Weights of a small GPT-style language model, trained from scratch on English Wikipedia.
Size: 10 layers, MLP 768 GELU.
Architecture: LayerNorm before each block, no position embeddings, biases, tied embeddings, ALiBi.
Training: a variant of Adam for these matrices, 172M tokens, 10480 steps.
MLP neurons of a small language model. Each row is named by its layer, matrix (down: output weights) and neuron, and shows model dimensions 0-127. Each number is 128 + 32 x the weight over its row's rms, rounded and kept within 0 to 255. Numbers have three digits each.
Before each neuron's rows, "fires before" lists the tokens most often just after its 100 highest values on Wikipedia text that the model never trained on. A number after a token or word is its count.

fires before: "s" 23, "g" 17, "k" 4, ")" 4, "ze" 4
L3.down670:091119172077150134140098196137107130078121176103115126185117137171141171157135120142105113093167151133147089137132198140121172160114093167138156118140079177145103128173167111178116058162141108153154093121096105080158107098145091142079150132135148117162123141159111145129089151151049152123164178166095166112122131100182158059072163152116109129132116134143165116161113087033168103093067

fires before: "s" 33, "," 11, " of" 6, "\n" 6
L4.down428:108152150060054177094098153084139124120113153107142115156088127111078177176137127122134184104122177164123087129103170162168155106137152129093153164123108092140099176118138168095158097172089152070134115141088099119111139151087110092069065152124172135142150113175129141110094110097155168099125154111115130148133162123141170116145102149123062035118122119136150123073152207109131106137043

fires before: "\n" 27, ":" 8, "ic" 5, "---|---|---|---|" 5, " by" 5
L5.down501:122131110121084136129111160068104136117158104087164202158166160149129130137100139082169126120181129125110083124098100108132124124141114165153116150138122125118144147122155112078135115143162107150091127159079172119154092152108120159160087104128084161146170117083079092100111159095078147155072208130116169133115197128171173215189132132050108140155080145159073148095155121160155145132150

fires before: "-" 25, "s" 21, "\n" 8, "re" 4
L3.down428:087121191171143118149142152090092122148107149098144113171091114117140148116128071129114226151153160138107135113113150083136081146161130156122113103133159097214166120146134113138056155116151128115130111161131101115087131134142084121130172141185190103096129061158170174148153076086110117094215173118160126070125130135158147130132137131144139124137085072128131146142158120104197139079142

fires before: "s" 25, "d" 10, "en" 7, "-" 6, "ish" 5, "ner" 4
L3.down212:106115101112136077084128145069135134142062102151096087185219093114147151103143121163162106138143148148079093130134097102169149159063072141097175135170157199129121143134141148169107115074161171132173122156175102137107094094122138128126050115116065135157135174116122098141093115140146099168185169169098115105106164124167137177174161086112146110119138145104125122108131119138173101109152

fires before: " " 25, "\n" 20, " |" 18, " 1" 4
L4.down29:111106135152145132114160096106148085147175220160109106170154117132097074162151196172148118140159116116104063126117144109093131111097102117111130168131130102122130169112142045106151091106104136117120109174074180173114163110150126108128098113123102097096107063131068111141098116167147148144094120176152192106095110074143157124127102155113163151114151152111124168140123074129057158120124

fires before: "\n" 64, " The" 7, " It" 4
L3.down323:102077124166079139121150169105132136145122115119151160161131155121147119143142086077120125116119065099139094105128160132138158175173119135163132158151108108110113115098139138140152103126102180172152122171103157105126115084098152118131129083106115129127167143142161117125115130132091139132090149139101102119137129107119117077184120095150111140090114101096085112158140091157149154103189

fires before: "\n" 24, "born" 12, " American" 7, " S" 7, " a" 5, " English" 4
L5.down207:214063109134155093126134119105096170166115162147095130118115099158128124113125152118096121132099100125149139121054119167100116144172173167165090101137089156127195114127163167120173149118152168168106111097165110106113095115162178119124151118066122176087146135122116144134125142224103173101183121133095124132139161103118144077176130154118101154123106132178089099104079150066170141072144

fires before: "ic" 18, "y" 14, "er" 8, "ity" 7, "\n" 6, "ist" 5
L4.down128:125162135180126166139144158140109106131101125105109135167135068167098135103128165107130131116132143133177117153125131111161130126166180127103158216110126114141122212104056150123142198166115123087101105118103128090099128135137122127174113178133142076110094162109116097109065194065111193092128144166137109197140114105073078148180137095117151136156131143137167118132113113091100129060157

fires before: "s" 26, "tern" 7, "ter" 6, "west" 4, "li" 4, "ign" 4
L5.down681:136133106125095115169070073179181169156093163163143091153156169174139097091118096106074196098118158079178113116135134224082125169134089146154088110125134138085146141118096119148221086122175134151128130105118128078114145141118121101116112099143109153099109140081121176109126063097113102117143132145188130078077121106107154169132175142153148160109098110199166140113139078138123171143074

fires before: "\n" 53, " The" 14, " It" 7, " He" 4
L3.down188:127099146103109166106099112102120091177139081166112148156079172125175123137104193066091102105127113089073081061147176091145145168134103082151129192111121116110115136092125155143119069155088122137163103107119126155150117137138137133099126070116098150162076074154205133141108152158129089089172129096109126100176141154118146045159112146163105164142162110105163166132133162126165091089108

fires before: "s" 24, "ed" 15, "ing" 9, "er" 6, "ant" 5
L4.down595:153137109087140127154103129147113165101112093169069092164087137136111153132148115132071113096101088137135170132078115177131114183088074145160114166091122092130151152155189132147159120117169114141156094147087134102138191152175091162160043177104142134140092129141168117172119070160201118106160143142062142102057094125157049140150101137110124093160113120130119141141155131141144154179122

fires before: " |" 16, "g" 11, "now" 8, " \"" 8, "u" 5, " P" 4
L5.down653:151129142171101064110153117152166113154181115119086133162067145127089097183064068168165116134138153099093146168134162131163144097104103107078153116116172152164090135101133142112116101098108092100153095114127151103155107093135103141138099131136124128166126091154180133116092150092178157157163166127078102164137076182141125185096162070207255154101169151120163175082139054133139122136103

fires before: "\n" 46, "e" 7, " (" 7, ";" 5, "i" 4
L5.down260:174059102196175112099109119113091134103144165092141096087110130131125073140154170103202063116163126124139087110130134108045156106157146117116151133110123137138070146109140137115189110124126107139115102116160191084129107110135157125106168107145114133124133078128141162144103137133089129120100088145112136105154137158104087094066183100235105092116141196119134123141144187109094143175081

fires before: "al" 25, "ated" 8, "ation" 7, "ip" 7, "ate" 6, "o" 6
L3.down43:138122147117139177168142184158065067155105187132054083089137095150132105196128092195132091180193097150075121107190100150117104112073129150088169148090148141125095120077140151142093110143151159078144132106111128134156093138119102133137175116091163124173160106124176131149167098129124144135094162059127187087055105154113156110130104135126127122135143097112179144094145120150094166106077

fires before: "ed" 28, "ing" 13, "er" 11, "s" 6, " |" 4
L3.down312:153131119120190118058114118143158129139111093169083097121100148162120149173111080079152104150102124094157130164181180094110135079149082092088106125123122114140139154125097122108100135082218145118104079114093104187132131127131063067171154115199094136150106140158106176095082133065127127135185122098188191134197117126143101099115115167145141128102119116127135163138146179097165107118165

fires before: "-" 43, " " 6, "P" 5, "E" 5, " |" 4, "\n" 4
L5.down635:127083130136127141117127128102143103122153092098122129098131165102089111158116163105112101100065138185137127105137115143122105120137102152183040178160120141158100188118082143128086093183187098112102170136104111103125159099140171104113113136133094125180203052142173183131084109092112103143140137149137106132137195153139155091203096139134113201085142111166160136141143145153158139077101

fires before: "er" 32, "d" 7, "u" 5, "ri" 5, "present" 4, "th" 4
L5.down21:128136111165126125167146137060137149124125083119132152100143110142158115171132178107127076139104143126106157091118133125148091122169173139119156134119072143135085168179168064155141095148083094079127138153165110154182119130094152160147167115149096092146137173160202115147155096078169089108112148127179123113120127126091167006138142157152082074112113108191128091049115131115086121125096

fires before: "\n" 30, " The" 14, " In" 6, " A" 5, " It" 4
L5.down200:121078131112109121114076103167108130157120082132124158145114180096098082057101123121086104106128171104069108086156158114138135119150075130128073151136104128138107163124144189086129123134138136150125154113093175153141087090107137161123133101121101143150120099175177124114124124147119110099131094136142122125174174147108155117183102106163106130182126087141147170151089134143152147105154

fires before: "\n" 34, "ed" 6, "ance" 5, "ite" 5, "ence" 5, "|" 4
L5.down758:150102094132136114083135125068143135196086112143192116145091157124107174147137204164114102178111088152112131173131125153149122106113119171142160104116122096059111118159161182120132130133135090135077133151144083164140142086135138159129131125138162104087168139166155106119078111072107128083146138112133127121099147091105132107132155099081074173192136126127163085138118149162103136140167

fires before: "al" 30, "ate" 7, " G" 6, " P" 5, " L" 4, "ade" 4
L4.down303:109161117127147148134107190146162144112121159134143138099118139123131141132129136147147138123154087142126113111110092121084156093082181047155156148179104086151098130090133163132145092166099152124159027082149101194132162156136065156109133069145077156126179122111135117159131139160139149112142066143060147068100147116128126148063120109118148123117155106102104110142153141120100127125093

fires before: "\n" 28, " The" 16, " In" 7, " It" 4
L3.down70:101148138193137120106150136141101091144133108152108127108113096117135097152115135136126132131145136114106095129134161094111102115155067106142115121150118129158112106151098172149113119113130149142158140106136120125130107145148159129118127132101107161151122120156132145099126161138166121163137129111118119130146155111109117160107179163162117141086166113122152139116143153112149104133113

fires before: "\n" 25, "The" 7, "A" 6, "|" 6, "M" 5, "B" 5
L4.down480:126111169133109153074103091157122120137143114141147077127117161139155086151113116115083173124139160099069097105145184158083106174164106105143102176122070163129144181148091108154175116107092163149181103119114166108145161168129126139070122169122161121113102136178124156136156146150054106110126185061069121118093172120095136049112120171138104151162142139114167126142173096109151116077140

fires before: "s" 63, "C" 5
L4.down221:074111132126165124114119120111076151082090116134131083145142078130173171112130127158147096116141145100107178093098163134149155162120134123225122148194100123168098140107149180162132136076133058133098195129103143120098194111182147127136105138138177126106167126101122145188116218097161084054177153123139090158137096143136132151121124217131157135127140108115082087149137124134095110107101

fires before: "\n" 35, " The" 13, " In" 9, "-" 5
L3.down517:136148152127141096120132150115136086182145075141152155087101114122101118134087096130133143148126123124125129108135135093113113145130091133148158142126131137156100095134116150159127130120140115097153145102118115125153121115142169122087107125146110126145140129133137128158137153137125121149137112139145111157147133115154143167151153128147101150121159124130172118115130168128142138138117

fires before: "\n" 91
L4.down309:138111133171105100125138120123086111075103113156126088107126095090128095091130190129124114155120149091113112107093209133087138160137070127178126111132074178158096147126094153160114087128124154102125145140168161124108047155134146176098143124107152170142103117128164115083137115139101101104131142086120120116111201140142069100151132165165067172125155129093188146109168167152175135125107

fires before: "ter" 18, "d" 16, "y" 13, "e" 7, "t" 6
L3.down189:145155106177086129119153156138153123151120111132109113083189119106169065168063111087132113127104105150146101114075128158127158089098120104122163159095066116152088162146127118180176179143073101158095146097139127088108127109103101120105140176153104114169176136113126135149103117123161145127142147111096129148143111156085080181163106121109211107200125176162098090127144137139102153107108

fires before: "\n" 96
L3.down326:116077156142159112093123116151207178148062101179102184142151145106142082152148135175111134078152108098106113127122173129172074116110104103082097128073128118180135127117123125105148104079185166111174133086172146180181115117124129144110087137125136096154172138104094135163146121109158093153088080146099208140150118122200117133149141127098112143132118168067117119167127112142112116148171

fires before: "s" 23, " of" 19, "." 11, " in" 5, ":" 5, "," 4
L4.down531:153167111147154163078102154149117182141142165085105118135118125157125122181166148141124118105171126067131094161119122176140139123121087115138134153142101084147083120137119087142174102161109165203133114162143145151094118144124110124099187113039174074107132120154101128124161095135109129093171142117123122131127142125123141056044114102162107039141098124199133159125152133108123126102077

fires before: "\n" 56, "se" 15
L5.down569:060117111109112123141102144150164156160178093143143143142113150134150212067115150103146054193115171101119144080154189088165178129134143117175130183078096117093152120126087090168127124109099154117142144105088107116106121113141143123121107080128074114115070159064189118150174113131171127091142090181109098117177109124118215142108152132090161139127158083091123180109166113123124171174174

fires before: " " 29, "\n" 18, " |" 9, " 0" 7, " 1" 6, " 7" 4
L3.down311:151035126134124149140102149168132114163106088114165191120131132149118097105141151141144168088109067116080121170138171109114111119113143117110083132148139154101111068119127111112135064157165095147120132142100116112188130119113167165101127147076164100109197105097125163117098118183095094152139151173122147160146131122143122088120083077148144109155130044095101122089129150067149149141153

fires before: "s" 44, " G" 5, "ice" 4
L4.down202:137118090126151106101129134166193201135119128121123119139148148154189173105115112151125133165108096126214134134134132141113091143119124129129088105193136180098145114170080137092132145091165164162127131135101144082159043111106169120077082119122151080129094097142153138147198188143155137046140128152142078105168123175176113157118150095117163112147138072125133112095118142160097162123137

fires before: "ate" 19, "al" 9, "r" 8, "ated" 8, "ment" 8
L3.down226:125078110137141163133130156150059103096065190121082107158190126111167086109140145136107149084147158140103130092147107103195171133129146137095131093186151134135122090123155131150125098139064138141161126110178139138145088120073160108138067062173164152070120144127133123183126189128114129189131188143160112130121067136108090059113074140093166144137083096108134153090086072159111127151142

fires before: "\n" 100
L3.down248:187071094085089140083117108108118074167118096134112124145166140156122159166068156130105175107138056106111130131134151100152158154142144154136142169142117130094137109097127139154137131188117102150144095137108144130127115128074142159112126103094101109112220119148133129074108138168151120128131164156124100133113153121134128109087114101110153114151115104125127159107122178108169124094158

fires before: "-" 22, " " 19, "it" 6, "s" 5, " is" 4
L5.down353:159127106139162113076144119107110061117101088163158139161197157110084091119070158145105157160091139104102116188123127126096114139105166129132067151103141185134157154192062188115119128164119101125125116114201145096095116085090151164142096116157090137164165071135090098145127102104150087111118173104071139191115128109126082125112118098174192094136130076099133149128135115160096163104078

fires before: "er" 22, "d" 17, "up" 11, "y" 4
L4.down537:093145141181155068086133116136155126141106125141106128089156124106150114112120139159102131137131082117137149093137159140049090107196093129166123115127088096156101106116164048176059199141165095118112130107150112118165156135124138139183198079065113111117088142097065145156067157156128139125133148156190128163135121086096125108108154146127134194152127133169129124177098077103137136148130

fires before: "e" 16, "ing" 15, "u" 10, "ed" 9, "s" 6
L4.down545:105180114092133118158130141070135110113114097140160129166077154125118129084158149114205167145119138112130187139112143041112084135102122133086203172105116133048105118126174085170168142102143038178119141132166153070113160155147108139136132180157145113113204083119157157144125137167130146095112126185136097134155099096088179168133111062112152121151171142147151107171166107089135046140115

fires before: "." 17, "," 16, " million" 7, "5" 7, " |" 6, "2" 6
L5.down258:131156100113139163160130127106120129114148214151169179124208181168157086137098158135105147137163157112103093143119067097165051167156096159163128149095111108118134140160158148144123076109093149127092130117071142170113134159121152104139125174082101134133133087143127078124126146127163151120139171115107107165214169049155112140107072150152138104122135160125101142095108105097141109114083

fires before: "-" 26, "er" 11, "ing" 9, "fin" 7, "al" 7, "ly" 4
L5.down516:153131158137076149098119144119117140131136127166085158098162155060174103151147137133192149142108134156163122128148163101142049154094091122129121083102154084114173143139209150169101095117156108082150122076190158140111132129171077097129158178142096077165174110130095133145053133123105128127132129151124098075140121061113169124135147108133121159134078123226066107152133155058136149080084

fires before: "ed" 15, "ch" 14, "c" 7, "il" 7, "er" 6, "ing" 5
L5.down508:136127107056094146120133124100168107151158160130146097100175203146098127142128061161114131155138133168109117125152129167147144122158106107064140146137112181111075165157218128057167127125198154097153134172084137175090159147165141160149064134126133117140067099063157085126089073114104142143136150120076154056079112125116145158117122136106146028121151121134133146049136130147138087176157

fires before: "\n" 62, " the" 6, "se" 4
L5.down176:140155120119094176100149040147212103134106098130147129149089144122153157161106196107152108127058143086116080070140091136087090254126150181152153097119133128106122103132134141122161109111121084119111083099115170109155086115160138119128137174121126157071106099138149096139138104184153178147119117138117129128088129067180142146055194149141121117130114144115114117150135228163158086098133

fires before: " |" 71, "\n" 15
L3.down279:133104079154077162106199163117086145115148105124137091124097128130118068176148134094147071173111036128161168142091137140147146185177156168124078170156090144123115136098138079111132126154159164151078131144144121140088113055147123102148119110118196117151156081147184112127127110109116124114122121129097099108177162139160125068103194115156089098129133114140100145177143138074158131127092

fires before: "d" 16, "t" 12, "ge" 8, "p" 6, "pp" 5, "th" 5
L3.down81:128131168123159091154137168115179111149083119122119077157129141120151146101071149176104198122121153141063127109121113119114096115127085126178114130120132173096186137080133119145098160084156106110111141138120137180135175120143191108095104154117081096155145158145127121150106144074070143130170096075212108106137136131137105150160140070118116123136118133187123132141097077096136124110155

fires before: "y" 31, "ic" 15, "ed" 10
L3.down383:132133161163133119163081159145167116100121111160100074028103077180113130136162132182136134105153070151111146179167120139177136116107176147140174179097109137153088105076143164101145101156130102178087060097111120149146098180085151095164117092161132139109132131160113110196182125111140102112141102133117142116111144119108045088129124093145088062166212160160143128162126094111102115111124

fires before: "\n" 50, "." 17
L4.down161:115115061123090141123113094082107084163115083149124127142107120164134135076121115133125134118083138090098155068110088108125119127183064136175131143123115170167120178089087144087126089172150121129143086119090108104124077126119158127139185079074114151114073132141168113141151113138114137106154088094128135144175150129133149061114082172171112137102094139148130143155077117133191111175166

fires before: "s" 26, "d" 15, "ed" 7, ":" 4
L3.down315:086131131135148091103112130122151185174154100192131169119111097137134127064108157205174150122103108096109148134088162104119159158120055129176144118103129095083193074089125114067153175084077143177156174170107170100131146093145090131191112129133120120086136155104128144125120156057112042140117108181174105144086131086135115099100171129131089170166089090173139095080088092110144075096124

fires before: "d" 28, ":" 10, " as" 8, "ed" 6, "s" 5
L5.down575:138116090091127099091158105112145140115124120142101124104147094156169208083070147144093164129140138162091101124110111115112182162092113093099093167155098165124123107135173143170100142123110126127085161127071177125107165199182120072109125131148098129120114161132060091095108139081143120119169231184128113139179102087105078138133083072143162142153145170120135079128075118146151078112099

fires before: "s" 22, " as" 14, "d" 14, "ed" 6, "\n" 6, " the" 4
L5.down647:093074179181099034169162099142201084133128151161121118075121065159100140144147117125085139145107175099178161080162170128178084133097097140182173129070141127142116059119115117136145170138146112123134129038159127160176066145080115151117141115136123127088156119113100140129158149096113141158114120087120127109166119092130170120150172168158169095092159092111125105144157147137155111188157

fires before: "==" 21, "\n" 20, "===" 6, "-" 5, "art" 4, "|" 4
L5.down63:102073100174110153109160118108179103163082106101140098177098140155128129124099124114172095175149124127141120136166164114161124118099161106125098149114117113138141090130174129085121094149152139145079156194099109134150152086109089089116100130092167096118141103175131091142069116170086147127140140105168165143154201124077120109160161113149049142125108119118145142146156146114127146127167

fires before: "\n" 38, " The" 11, " In" 9, " He" 7, " It" 5, " This" 4
L3.down136:085102148177126141135112123116113126130142099116133172102093119146129121117114160124155098132155186161076153123122116120134094145111091134142095158115126116173127127119127155156140115096132148092153102122150163145141112143131185156128100130078158140168102156130150139105125145135142115072176128096134136136153151111105100145133132120161155134109105109123118125124129138108147136156125

fires before: "s" 59, "an" 9, "al" 6
L5.down577:129141190191089180116110113133130169145116117196134080119102114169148189091125134068122105174124132095131133155079156119114171166077133134123147139140091132145091170137046148146094111143146150133102114125159128143140160145130074129125147107232104172172109129132131118106110115125101123173166111136142098099105159217110145113126148121111194078118126097155126182119095132125131176090116

fires before: "s" 52, "fe" 4
L3.down187:118071128136158130154161127104143068127088156181133140154174109160090173073111167144089123046125141076109075170106135145200126072070131123136078156128181118159140159102137117132127154184143189105092134199086147116123092132118201132116124130143088171146139148081109127129084146125143099113062124109134139139121106089155117132147082149189132064114143144147096160154124115074110143129195

fires before: "\n" 29, " He" 11, " The" 8, " In" 4
L3.down744:119108129132157167119099099108113091158113075151113144142124150100153114155124188100120130088171135084100070083154141111083146176104122113141127179123072156113100123104119135167170091140109121150186168146148150143155148127065145171046157135109113096122107133141162142153145157161090105118094148101136169144110164108104137097116128106131125138152107118085146136092183183147119093091119

fires before: " the" 36, "ing" 8, "ed" 5, " his" 4, "or" 4
L4.down304:130128179121146108157132118100203118120118145163112082119099159144124172140153056103089126165125107151093093148102127150091178139072091112096123111124063155097072116053116119123111079116104163197181113136173118079184166115158135135152112130059138119171162074112129105154131127120163104151105095105143162114085159097131145099108106129082139102147128187129125140146093174159148140138130

fires before: "s" 84, "t" 4
L4.down713:128095137126133085119176175094154138138154135115112136145096140105173112067163109127170116107124141122117159224146126102128147139110140113153155126145097093091110123170127123117159195144132158107114066101187123115121082140098112101112113161138104157110121138152147105148184140212120100102146116126173091115091087115180132137082167130176141141160114081105103096099102137119114106117108

fires before: "." 20, "\n" 15, "," 12, " and" 6, " in" 5, " was" 4
L5.down724:092098192144111070183153108082117109146154118121124090110126098128157147129131087147143150161117153104170135129074136128084109104126111140176129124115142091161163073152099127145116123070092170113103120113114118096167124128129153115127107157153132119172118126120110080088135118160139107145097152117114163124131135107113084198108171174158155070115212154119109132111152149150118114129147

fires before: "s" 54, "," 8, "-" 6, " as" 5, "." 5
L4.down42:121070150122117137060043123083092117137096138131141109163079145147114107203070104110226160190171153116096112141132208150070156182157131122104171141121132214068122166133110121161158144096074158115136156075128172079138179108154148071166118130097138107103113118099092130110154115134143102121152147163133102139120173103122126091109144169145091077124109145112137163158141165103137117136115

fires before: "s" 20, "or" 18, "mb" 7, "con" 6, "\n" 5
L5.down590:133062098128118106125064130138112142082115164159135153143128154147158104118085068134238134127144110165093179077156120134091140138138131093137115151172057087093098123101123182097122131117112127194126153189101099162083172106158082069153098056166130098168097132099089077160171155101130130148103127151216144117189142166167127107143125136100136057134116113121126104130096151091185123117098

fires before: "d" 30, " |" 27, "e" 5, "ved" 5
L4.down13:164140135137138135160117153144125152115115157150120120144129121115078114114111061137118158090160083132141140111110147133170118148114116171098096131084136073095128181163175133117159134147133104216135055099155132101090206088102119138140094164101127193125138096141099107112146046126134124105132164153102141181120127124164147097044102158110139090176124162214117126179085143120143150150152

fires before: "s" 69, "," 4
L3.down628:139123111138083152170161122182054137186115143126093113127125107100116122058114132119182132082131101103090145139091122119131139126132132152109122143132085140116108143155119146149091134109111109126067088145138109143035188169128116115157157136148153164125150134165067065070111152094108096108124114162135126136091130153127160140084099172199156109104145084104144179147130091138109147067136

fires before: ")" 25, "d" 10, ")," 7, "ject" 6, "s" 6, "–19" 5
L4.down110:109114051114107156079101134147148113145112163165137101149100168162087091177197084099203143120164063100133178108135114147135166042120131153142139169144152166109101129132105118086107180125093127097140064137126165071165121130158139139195094135108174138172123096096074106090148126124098185190136187126133129166126101150139135126153135134110146111127143080068127140140131099113074077168092

fires before: ")" 26, " |" 20, ")," 6, ")." 5, "^{2}" 4
L5.down6:103118116141132165138152118053104070124109177071148103162115121144098144109157107134126131145073089097178114111144090120119114158054123174132107158161151132089147082182159129104157145191064135113087107089148192105129130132101168118149193110153132141193133150123116087132091074108095095148133190163167158120149092092137160132110074107176191110149111102146107094115136113117066113165104

fires before: "s" 62, "t" 6
L4.down619:148054010145129127144088124102109116166174127136097090135148139088132129110147118128108155136093103114088110114127128135144120141099178131085126114132105094138170154178163085120152132134172117086155135109079125128116124176091167136159200133122107137106112111150200118133100119149149083135118111112162110087139068110117118082103083135173147134103138146085228120079109181157132115101111